config.toml
num_hidden_layers = 17
hidden_size = 256
num_attention_heads = 8
num_key_value_heads = 8
head_dim = 32
intermediate_size = 1024
vocab_size = 1024
hidden_act = "swiglu"
norm = "rmsnorm"
norm_place = "pre"
norm_eps = 1e-05
positions = "rope"
rope_theta = 1000000.0
rope_fraction = 1.0
qk_norm = false
attn_scale = 0.177
bias = "none"
tie_word_embeddings = false
parallel_block = true
init = "normal"
init_std_qkv = 0.0248
init_std_o = 0.0
init_std_up = 0.0248
init_std_down = 0.0
optimizer = "adam_variant"
learning_rate = 0.00125
beta1 = 0.9
weight_decay = 0.078
lr_head = 0.0115
max_grad_norm = 1.0
warmup_steps = 591
schedule = "cos"
final_lr_fraction = 0.1
batch_tokens = 65536
max_seq_len = 512
doc_mask = false
train_tokens = 608800000
max_steps = 9290
dataset = "wikipedia_en"
MLP neurons of a small language model. Each row is named by its layer, matrix (down: output weights) and neuron, and shows model dimensions 0-127. Each number is 128 + 32 x the weight over its row's rms, rounded and kept within 0 to 255. Numbers have three digits each. A neuron's up and down rows have the sign that makes its largest values positive.
A block is one neuron, or neurons of one layer that tend to fire together. Before each block is what it responds to, as a language model described it from the Wikipedia text at the highest values.

Description: Letter B tokens. Standalone B/b tokens that begin a split word, name, or acronym, such as T.E. B. Clarke, ABC, TBS, Boulanger, birth.
L4.down413:120142157120081110162112037116143185144178186091099067200148087138120081094123158136121114124167146098136103094102133125247100092092085171150106075181103079111159143115126074192142170171070166097190105124124091127156164147094094136173102117103148160149145117164095118118118111069130140133148211181059116092141132163141107175116216086121127121125169176125140112112112149170065166125103
L4.down422:127103100138155135132175152117162099169196182108115084132119163118153143124097126071117071115170122090141161094126097093253106165164123077062123123147148070097077150128198126147127143165062160138113148097089182122136114087048176170077133160100184095087076102119146151139151140119129123123112174115080139116111145194083086130135223150094097111135148144083100093159131129091119108120110
L4.down512:122105148104168151151129144088130159096135141102127139083154150108118111077117058100176063142096158049125137128112142121255064151093116156112191138167083056127167134118157120156113114144090122170135117092146192147144133171122094112114119122166137169130124169107098111116133188052153127124160147134107136139104139119101104120150214132131141098140122129129090130181125104153126163186107
L4.down608:147126121125127109133114094090135183130099142111136109090162140107117160125125087109153037161141151122100162145105143110255136110100167136146115115121137011114154219203179106128169137099130093116131148144138148125126166190126100148117123114128167130151133148107168087139110115031134093127109102143143149110059113135124133124144253124107153148153117132143111146119133133139135172152106
L4.down692:140110111142067157162145076093129162150123140066130127129190125080192092089102055142092128113145136077097107084137100117226105113164143114146094140103125159136129173129152105172146115197118118149105127149110091166094171119116111093120120172080145150129119167123114153100151115189123101142142147147138096092086187142105094140148255113125124118139134170070133148130152105107092112120101
L4.down735:174183124108100141140107127145134193127128072134148142171132128098157139151128114051124088139135162199093131136144114137255125102153087121110134120156091112139124125096115154130106125080111081134090088178170156111177117129102092107137115115132166121180125105092174152101084102095113079118104165149152130156138121138151120115140108156155119130178145154149150099188082207085162076125080
L4.down742:129114131088148081099104114075103137160174143099139098098113165160128184139126074105096022138167086132137132112116109138255098132090117153129118163105121053149110075164138110149150132150118158094186129146117165129124140138106107151117107163155087132137153111096098154111097139025119116127142124126087163134068128149122110122129132141073135178158111159189129118143131105102108151142119
L4.down832:139131126132172122126120139100136165139119118095116111147155117117106159096125092123122025108122123116119109135137141143255110148103121137144124136113139039133148235172173122119150128099125142136123131144113177110148148175136085101117154114155180130162139163132114132152094131006130117165110115143148117144075112159143088111151192107105137099120082116123128131111113143168122117184123

Description: "high" and mid-word pieces. Strongest on "igh" completing the word high (high school, high-pressure, high regard); weaker on inner fragments of split words like c-re-ated, inter-ior, T-rans-ylvania.
L8.down849:041127136179107185142113109129142074123077076106109069096099124105201112106136160129069114113133114192158099112164122199142147132136132102159093121182140126109165137073115129175113092161155142125120135142123157112148112152116118102121152191147092144106131102180153096133166161098124086134166153081129095082170213141123180131142084153135145116085108129100156150144145151143098171111143

Description: Initial N, Y, Z letters. Word-initial capital N, Y or Z (sometimes lowercase y) split off as its own token, e.g. N|CAA, Y|ork, y|ards, mostly in names and tables.
L4.down36:197155123110139135120121123094105117144140127091153136088131114190137099189136077103141031117132099123106108145133156115255057122097130184140132079101150035129114217167139146155194130112194172132141128105096174125088137160185102128158122150165125153128185159108144099091089149080153080132121123113116154144121191119110115077097244105137089142102091127127100135099091149137121091138096
L4.down57:131146117147162150124133127132098115134093144144114123131112139144158163149098122156097090104122112121148064125133155146255116112113129178141158070090090102104150149124136139140081143112136115165157088124147147119084170105095151123160106159088170122157180100178126136158089154056188129084145138177118105185136195115114130109132255082138101140158105108142144091142168167097109097176127
L4.down269:189089152140088097128119064151145149116065113160058146145128118127072138102119110145182141157100119165161110094147131139169165138075161115081119119135135201145185135202099093180161153077110080141103164123150075169120130157063175088130089154180097176079153129146140104107153106099125091102100108125155126140139190100164116067139116155130139154138078152164157167100123103158134172170144
L4.down328:109099096106083164092127109100124102115155146181132135173112100177159099131072099105055074121135115168132109135115143140124096153172107142094162108099164065069108169134118115136169105043159133138129156131121146046126111126165112141136119124134140121135118142177173124144171132102120157079147166107148134125173149134092098091099186080137118147118106138170128135105112117142083113149105
L4.down377:118155145129115134127109167163125151054087102159113164140114127165106109075172142112129093149145134123118164076161201142230091177099122122142129129112151139107147117185124161099138121118149089139054155135115126142107153188111098119149125097199102115168156154138130191183132113050161095157136112106126170166076158103147132139130174129132170087126097114084175087162133139135146226173137
L4.down717:161085066110138112110152088068118096156090106080138135076049111132142108167099082130107067098145098121130123158138137158205100107087177171061108106121109073153090082188152150153128096100129106115151164119148161118139143145117095116110135107101114127157133097113115110101087128074131120123169124174151109176052081132154093095141227115151093143166116140109105144085128156185143135110134
L4.down736:159128107107133141090112114065103124129108131138132143077117161141109143073142092099144028122109073111165129164115126131206068084017162175090154137075164136116162149201186088128203086074134081124161146141187190111141144188145123088109110118118075182127147144135111126098122161112191119074107116092139127088058159109106125127108222115149095129112132144131116097100136137134126132139149
L4.down926:137100111146163112105077105102080168116097087105135102052159131157104121070162139134179097177098126087171133150128133151227087121073101141126127134131122085126122210197123127125144130128120113147138170140117125147108199245090128124123129119149070151078182124155119082082135091073148064136127093130090118134088159115170103165145236136091134131148131129139169148093129110135118118135131

Description: Line break before list items. Line-break tokens ending one line of a structured list or infobox, where the next line starts with a dash or table pipe, e.g. Born:, Died:, Capacity:.
L2.down316:120149117142091106124131188168136117095152168143091148174072116070141120152119121103082073103115107102131138109141149141237121149137100122110101181164112072159132025134145153120128126073097132090144105132157163120163064106088113104125093119211139149122195123045130147131131134101120122110106129144116119130116099135103128144090134105080118093186090151215075142159149140103190182137125
L2.down347:128137135140080086144177149158092125145120180131036146141121108108130090107104174105085173139114136098180160124125144119123104176093121064070139121203115135149104126100164096173147179098085091144130137068152149118126081072101127088123119157116150168128130095127140178095100149123149155134140109137133088174157098132125148098126062132114089142147138139172099129093110161111124178188065
L2.down380:132146111120124056116144174152122140109130166114089170138110119099162113157134145139134134133139096134163135098180127129179159161107152104094099138130128198160141094193103135152130157109098122071097122107104103116129100126174135093117095098170108135147209137072138143140097096079118147113201163143150103134114068144140082167097003101102145116131174131170093155122149097131124195092133
L2.down538:157142104070100121104061160159162122178129178142143120145082162067116107132140113074130085120107104160083164080099123122253186168166129122120072121186116072122149003194132149134135170101165098085163128131134148112120091171074177096152106134168152124100163130096104183153147133105128131114129168112139099115090147145127141171145123157117088109132082122190052130158115117096155157134112
L2.down571:104157137150117138087149139167171078096102193101109153094127100095183112143129092123148141133115126145138151181153176154255144154212146129146110178161162090091108152171156141158106145093101129102179089143143084088175120123115087072151103075197094107086175148087171136166155126125165151075159142202129117144165069170110135144103109123148096122154098100122082089134132141104144178175148
L2.down596:135123104155117104137093199157108136102111163094096163123101092085098142104113087122165110112107143117122151081117117128255123132134121136143087134139127110158080186122172100161147150104114110137123091127156133088121108122173107126151097125187114140130191127062082150122107120016108156146086123133147113109110131115122081131139236119139135111155142125138081168106152101128157177178090
L2.down782:120148122133132118122087160126170119147152158136107152122104140114151142129153139108116067113105098093139138098154141119255119139138144132131076141116115153147116128171191156164150156102140164093092093157138174136137129178100149106146133155187100101178169153153150124130122143039123107072146154177134123108077093174116097097124067124091095117174114170152048129132141095130111193171158
L2.down950:107122130131035097101141128078107110096110210090108110136073107121149130079145097104130072085103161111156102099137147143130091098172126119095082147169048133116127139154145101134141094115067103172118126108134140080163142010113129150125164141119162151102137125114131171080104125108168121089159122098123113157151092156088122107164070177104085148096091132125134092164097131147101106174097

Description: Letter B token. Fires on a standalone "b"/"B" token that starts a word or sits inside an acronym, e.g. NBC, ISBN, born, brothers.
L2.down358:129107150160129164185117041111167180145148145152149103105160163099132144104113064123122091124149179065112131079097118104255133086111152141103132113201067096137167166094153140195090169167106133160133088113154134137136152165086061153130130106108054147123144163113100085100142110085134095109112125174117108132128114176111083129175255132151172090131108136120132152122101144121127157109091
L2.down444:144118165138136122186138056104122150143147156108158123147134178124128145069109081164105139129131194149087125074091115131255091083070111136092089120199078129143160167107143102218106178129106143166168079116139147109128155173118115143140120150080095105139099124133045132150141148049129125090118129185113133149092127182100069141141255112164157104116157148113121141107103124117149182106137
L2.down462:118175153115140123149140074120121140170151154127081139076154112067126166118131149127146135134160126061082151098113073140242093129121119113101148121167080071155067088165218118146115178179082129157108137119124130122154159122070090147135153167051088171106126129151098121087173123079159109090116153161117136141099161178095104152166255102108142141140181161130110147152103135122159202113152
L2.down506:087129123074139142173106110088103132156114114100155155111197112110111099094121139147119121122167127042100158059133096126255113122115171112095150131131111072112140117160210112143081169205104134177171094113121119100173198143100085106135130129102151133136102179142132122150183131064128118063152151153134152102078155155085126129158255103116113148125123173112133102121131113154173170105127
L2.down591:131098158130133064181105072146109141151164145094092148147154123113120188150141108098073151118142172092103135136071102120255171101094135115098164120215080092100185179115078152180113162110222104183129151122128164164186125109133110144111091070131028141095074107112120134104159157014089092179119142182102123119117122177104141139135160134119123099115156143137114159092144144181110119141127
L2.down693:083130116118127164215098118172148163120112198113131130155192130103107115112122101099100163051094129095184125091135124121255118159098099183116130135119111078156167181109138100149117163158087180157167134124190164084117111098124093122115117119097126127149146152141072148076148135050122146108091123133090123125138132159120101151151204137137139099072149162108141116122131142171136164177118
L2.down855:154140147153118129134166108124122140136152136164140162131143134086174147078115107127133127145161113072115130055157092140255086148095163120073141114107095096163113066213188093180095138228082136158098106121114157112143159084085109078127129169100147150109118116187124143092154132116129089122129170143142138134096196136084121173151255124093139155122157152092124085106106137104164168139115
L2.down898:124133099085130167171097122106116143132141188093120153153132098093130127111126092117150107141138142143107153094176124159255083142164082123071108111178125118053128155121092121135148170095135124130191124114135096173129151121124164126166102120127103105078172125064128124106139115105110136115095122115124161177181174140100152171169175142122109150125091114106070117174110152136126179120118

Description: Infobox section line breaks. Mainly the line break after an infobox section heading (Map, International career, Production) just before a "- field" entry; weaker on word-piece continuations like m-ost, m-aj.
L8.down639:096126121187177112162072166092092173144160142091058150171126130135149080099133099095131093099121114103154165106121182095154098102152173138141157136096092163135137081170185099074148143093091134089140111141161114105157081143129147148113134065131109148137125137000036124180114087187142123100178136132074116100075140130121148130172112108113123190091103111104159135137158176091128103137180

Description: Closing brackets and heading markers. Tokens that end a span: closing == or === of section headings, closing parentheses, and % after numbers, e.g. "===Population===", "(2022)", "0.18%".
L4.down360:122132083142186135150155138073123084169155092110154098090109111143151170170119137095147054099138145155150116166082059095189093115099154159131106122057078087145120102150186128139192087059105131160108140153117185112092130133100137089096094113129125129141137164082173113105114102061109136165162090096163090109062075124149075101177000087094105109111080097160139156169105135100102141102162
L4.down366:106120157148111132162143145109119163110156164128161138169072130118154205093072172125097071095118135129126106150147133184255089140108137220129107124194145052161152063146168148046118083089129118067132120128124152095133134127123098105142106136160204154127118101102111153158105121014110127172150137143139142148043121119102121134106148094110151077126091119175118147086136137111147113107112
L4.down397:147115166153117112123171144124089152139196111118077139158176151081103200170136162116131086128090091184121134200169111113255045163085121142101101169159146083140148126156147157088166098089091171136109144176133156122142162133063119128097143124149170159121148118096151167163157061059133077169135116110124073138086110105126100104121027139152116073153078182169133141122126143140143179151222
L4.down448:089143129170131109103099124130160133130140114151069111189160075111176115223118079170172114079152121145124142126116142121247172125200155119077075189188126062094170127100176087131156120121099213156137108135082134123125130142131110115112130102152168158129117128083123074211117119093117099115129179170145145126099130106110116124150052108180102148089122127178147114199123138166164121101120
L4.down638:155116180122122123113127124124121197092146211108158133133106085146110142113145123092130115154110193141120137093156151131188087133128178086179172125166125177136104133148114120127178160140123102072202143131182117116145133159138131160156119086118071166090091126136164182081103121072063076118063112140082086112166152104116130108137149126118091150179138140155221143133099158172159229131159
L4.down762:173147089120073097043130145080172128196119105097111117156166105101079141161138119151143089150137107165066171134182110123054152107100150124104115139142160130104146188188143077095105160171092125130113097109080176134134130155101039144145134142151092136153172101113152219187113130059156086141117127128151085165059161090111142155118078123116187143124132133135178140121164113140104190091193
L4.down768:128123162088148104106149148129126133154137151115041123180172119100153186186119149103143092125129100154170117170096143161131125175171153160078165117093101179134158125162176158145125120095123097102124099147098150138114120065154022096115147116202087113118179116140113159076154117095137125096145149080164130134124145069121122159152004147115130091101124150222120105154152148139125136113147
L4.down796:123102112141110143114124133127130125152093127176108129162153141145141142123114110095119139086089099120129108114102089081000198100050086155148108124089118072186107057110146120130144089142120174108136139137161128107077103121113125133165142151157132132125107150151171118070163134114118110180137143156151082147187078140119114147074075140136149083151107107107156136140071128156113047102202

Description: List-structure line breaks. Line breaks ending a short heading in infobox-style lists or tables (e.g. Geology, Youth career, Runways) just before a dash or pipe item; also "0" after "20" in years and table column pipes.
L4.down72:104135093151096170101085154102152120189160102122159163099117159106139118102110117122140185159107146134136153202130049131139132153165111035149146152149102104093099180134153141116158089127095144116143162116128082119124171158123151124185127124176132139078177093077172096151128160123090109176092106135126163147097172068182137076147133117096105130153052118125147101165138189111128102134148
L4.down181:184092090128173127110133089071130117145071139103146083137131141114120082142136140127133049137109103183150090170097157091229144162116077125158106164182161109138087136094173137146195090061105107200146111159107153102138147176092145144117145143124098137085189134075159122122075133078079122162087084115109081097107138097139093086129215128094099178199086105139112135142105152093142125121162
L4.down206:155118140091156091148133072113129138127135101122102130117115173148117180115111137123118049098148099099135137131137139158255141123097130170080159111157165033167157101187235120110121135130102058109131129110123171152059110139114109117125130169093230150133120129154194131158101095045128118091142100132164077146085078153098159105091255137104161162098090109106148140108105109119173139144091
L4.down424:127082151127141132158139150188148122125079127112124092142124132116134102164107161105158161047125141114173148129179131128085110162154123114151138088113128174071113135162157113106161123135131121129149126196132152178130136146161188127171108115115122079161126070193164145070173155141150148112174113131089140132135118164090150101147080140064118168135159105091131156126057132140107172099098
L4.down869:118143107125132125182077097101152174070149118100100166125088146130088083104094164081106150160192114111178144149155125126172089112124105133109171118110125078123134117155076143104137134132084144109118159097215150106150142109205023122108119172060103165102149151142097157097114142131122115131136115105086072124139108104129119164131068072125114147133128075076143150114106143093109116086131
L4.down924:143097095189153101108125120100113120148100127134121084144134109106100136105133088128090060090088189117127158127154054132016170131153158130084116136157095094150139112135108070105119097150100141167130123125139122141098138093139179142116150149136139135161083089110095098087117164182086160108162104105109132148114157167079095096142175088145163132142114117098108076117102116208106049133099
L4.down939:077163074142136130113118168081134072106151106160143104115131145161142115130153112174166070090119156137097118113112117080147132106103117152176156165117119150121134066137174182145161066103138124193077149137102221082134108048107086110120143120079142133150151076146147200120099184107116156166115138095106113114118140111138150115168083136109075158130138116090060133176122150125121147137125
L4.down958:125137142140106107125064130109156075147108128182136206126141179155141151143148146135140141109179167129100096091103152112087174080141133149150134114097099137138162111209155156103093107085138137102102121127070172129100108210120105073132123122057188182110116096131145095091119104131163156071126121159097140123085172127157160135134182137105093116159110068156117089130123071158133163131129

Description: Closing parenthesis, short asides. Closing parentheses ending brief asides in results tables and infobox lists, like country codes (BLR), ages (aged 73), translations, abbreviations (LC); also infobox line breaks and mid-word pieces (h-ide, F-oot-ball).
L8.down889:120153159094138154097148116123163116117168083110105170147130100118170143119140142097182162111090046100117144170157089126090108181136089150135108147124111143118128149140134164112155141129117111123063087148115144165081157128133072100112162120166118210111118125141185130196127087159105121089172181149120104162090116182126109173142138147141099105163176089142153121167175117179086160148176

Description: US and national name pieces. Mainly "US" as a country or league prefix (USA, USL, US Post Office), plus United, States, American, Aust-ralian and mid-word "ric" pieces (Cricket, Electric).
L2.down15:109103117132147114124224095093179122143147170090079100100115101173172125085086109150107076127148152082111184139163145134178131138149121088104148096144156084153128151138108103126148124133107217199097145123119163105140158123127123119132125128146180096164077146126135127138131151107104108167171166184054110107127139164097071119095175126143108133119115120151098104170095132193143144159132
L2.down30:106125120108109157122172120136123145073221176121169130164080140181133088159068128116081053123167117114125149145119089129091149138123150112130112192142148165139132149101076146044127133133135090161217118121127094150153131146112090145154160139128161155146097160155110139108117109118142115185185117120185127132187103178108170150157053101162130137123124077132149088134074174134137088125101
L2.down216:103116195174107107147150191131168134141111166162110152125091097130099157175114108131128136146123117140124103108137093116255113158123147113143119176140124065166117191154127116117186118200119138106121091143123088131170159122182111152086163118151143124110093139147087117093118115051067104116088168155130080157142138175133168135118245121103110080142172091129080105111130151153062098181083
L2.down233:101175139155154165096106135142133163132144129095102125145100103113111095122116100118130073157140180173113124114125130133209086144181154167100121149130128145176157072130096098139176082104121127089180134125166095109120114096112103069132077074163102166190171177098138131120088148062128126157134121151169080146161149137149135120101000104136125108155128095167147124107145098126166118139103
L2.down553:161133117129081144085152158122123162134098131140096146114127091128113123096145143085168064153114115147134143081129129150205128090121126156129160126101184140068137179130138086131089090101068168098169118132129146149132123152122102125104071110024125092137077131076142074097149137098140144068165142111115143151147097165146134132161201100123159166142101118144112132146166088143113224158117
L2.down740:109109154127120111087110141113131197154185210102145178066087123167086229126123128135117035156163138181117110129121110153134082115089213157144149211110120120179137132133119088100215119141100122138157147131196170134142130157093128177069133121120095094089096132114116179098125121047077109147109154143103096107116161111027138104171160063163152135136103137153124132123159121133148186182127
L2.down741:123082137149077157102157123156141127116099117188144134111152129156159130163112143104129122128133157178175089188114074115083166085060180093159162075106068127164153134146129143099163153123174135141176086105169087143175158162108137157105134144119112178129104148129087097040110162086080110115134155166137100134130131130107139133115117131153185160165093077155101107057166114149154073129128
L2.down785:132136089156143063133139103143145141162159131234134145147130105112144146128149153148141096125169149092162140073100142107237089154153149076114065197137193072103091124111168085152156112118135020125125154106059165082149088103169097143149142105130193130060106152145096145157135136067102105103137164159152139140143108167117141152150176159111153078113140174099064113079159113097184128124091

Description: Mid-word subword fragments. Short word-piece tokens inside longer words, like igh in High/fighter/lighthouse, comp in competition, oun in council, ar in around/architecture.
L2.down76:112162158130078119119110069086125120155172117148194184144197136098109148179145093083077173130078048141115116117120135128230150087132152157127086094082170124110150203205202107136111165211099138098127126171139130186143109067121105164114052167094149102129129166153113151114086081120169085155107138078120113155127143124136163181114178115105176119144156123136080154186132110119128140181147
L2.down86:121113160141099125087119106090073123129130167124105110189120083137156187214136172104111135183126185121214100128098116124113111144151108081194151187106160091115163109103132157128142094117159097100145126074110121127157171077167111137109185129116149155130091122151198111082155119122125138103121142177145129133134128156174103084155090104115143116124139191117202081127155177138140120147134
L2.down394:183128168152111129074135141055164120222118137108125186114126106106149178160147171154114139094116094117174093130136104163232094120091179101107140208117120134113132126150191075056107126128155137100167095115100129122122148097120112157160109133140140117132119125149156095131164179158115107163122115145095255122155136161131133107098231152141120075157156105101165110154126172040160091107114
L2.down529:140141124155137085105127099127139119090023130095125168084141135121148216174156154153062091143067084220121075124152061145247142148127133149079227146098105111078147145111129151178109120181156143096161091122136159132103141155098114119117158159099136111132121169093126165114140093118128079131080135132130130126152084120106143149156157099121144172081162076149140119183129157101091119145094
L2.down590:071123161110080077111173167069117143090131140120141158070163146144119139152092187114140086147133148173088141174113107142204091068101112168079144175074124022073164216162142120178144120138141122129155136101137123145139131148151153141113154173096155102120099097128161162082091093076111130140093111160142141143099194098090103096146156089193154146117056138116153099121186095106119145086145
L2.down784:157158131153155106106128147147082135152066114121128165129131121128120180143094132150079066112153062155168103129129159171226189097113065167106141128120102081131074171112132111145119085103142115116105105143165130153151162123084102179097115137160150117146178125189117129139194089028119107087141154170128125109152126131060123167168199064135140090167138097104162106128132110089147131155091
L2.down835:105156141147090147122122123082109138133062143189164074102154086100161192177144162172062076138128075181142100143128121121138122180108065099141113203159140063140132108090116170130189157166113151123204054164149150138129181109112106091122152156175187094094113155145117145162129131125138146117115160182147157129101203134066165120140177110134158131127086130103156095132079140077147142171163
L2.down1001:159144093139094107154172103103159132160133123104128088120160124068169124159124126137114146211142149132180096130165103181090142123172146067113095126097094074064159024192124134132175178186153155080145098170143129216139133089148115105127145099109125126112106105121162130113210137139083146170204095160125177112054138098134170135066117091087122150093135184089079131093089170121160105117181

Description: Word-initial K, N, Y, Z. Lone capital K, N, Y or Z tokenized separately at the start of a word, mostly names (K|evin, Z|edong, K|orsør, N|atasha, Y|ears).
L2.down130:121159171125133111155106109130137177118197140127146147139099125117111148070115063070095064087142112077113127084159137134255065067094128155116090070161166055111182117181148177193130099099091133117100070132215110111156171135111107132139120136167104162157166165141115101117171151088123107115105127141096115098109093173124137118096255122139168115144126120136130141153130104123139144150156
L2.down273:131100127144136092134186108193138162092022057134135188119154172161143131104101126144177152125130161115147081144089078217192197135154126106114152096133137060144165113114135135131100109145115113057100154154106114165147153170110157088096155110104167100132127162167101103102172089082129110113169139137100096132163088128145120172158206123103107167119130155139130163126125156086107127109099
L2.down285:111108120094160137103135141109107115121135135109122162129056146118117149077134082094139108125131088133152133146112134126213127114074133154151164107072171092104089255162157109110144106086119152169116110089138179132148099171179140172139095166096113167120160147146146139168139165150149162129089136109128105141125120175140107091101255154128126151079132107111132141127106104133090081185089
L2.down318:142126083127126078153083119138099107097098101131110109135164078119105086085122082097149114161146122104192166131181126110164076147122109081132113139106111202127120166112143176119171193189077064123176127153187107137103087189145110143146123100079134088086155121073091105118107116131166112063126120126101088088111138099129084196095215106192125196108173169103154102119138127201153172196140
L2.down371:153112143142174131091151115111134113113108133103158133120141178158091160114130105148133145089162205129161107165116092089062111081084144156097173076070155127098099218103130079172118154103164125185094068087160112139081167186144060133132149098078120159120137142140112085129140126120162152189160122087124127143090119165159098112113255122181192161089117121105128158122150143155142103107185
L2.down480:139083114119154152096087153101133186090106129085141150111124110119110133137129093076114087118078157121107139127130144130255123117110140168123129064135130066146080227181106120165120157136151140160128129126116145107112076169124126115114162175104142139123167127112103131150151113122144119132077138123140123119097105157140109115127255145124158106123168167128156106128112127146102122202137
L2.down646:159091112136112124145123060163116182102102116134162150115087115162092174069135100103148120123125136103144110121168165107219131116039148141068119142152145049087199127160147119191169114125122110157107186141183155126142191191110101140135095097091042149133109128134080100121117123130149109141131094136118107135071142162120088110128255139134142156139113135153166144102114149156153146166144
L2.down776:116101122125125128121152115122075135136106119102145133119110131154125173106122149152103036092151162137127136177125138143239121098096149132090127070128184001099142194206147180134150115111141069150098094130179131132167064125119061127138151114090177126124091130168070163182133147096153129123136110127085153092098148120125134114120255108157166159128098138087166119126117138115127147139212

Description: Split word-opening fragments. Short tokens that open a longer word split across tokens, mostly y of young/year and Le of League/legacy/level, also Spanish y.
L8.down292:110113133064112137149101104113129088121135094137141171129067130078125081155185113114173106129092167136151032141139176148133114097155149158141136145124076167088092222118116153113078130112160150122135119129148115102133148170145138123129128176090118129072139128139156060124171145121101110106170062146110150107064130077106137144170118124131138174154109160102111140157061146153163160151149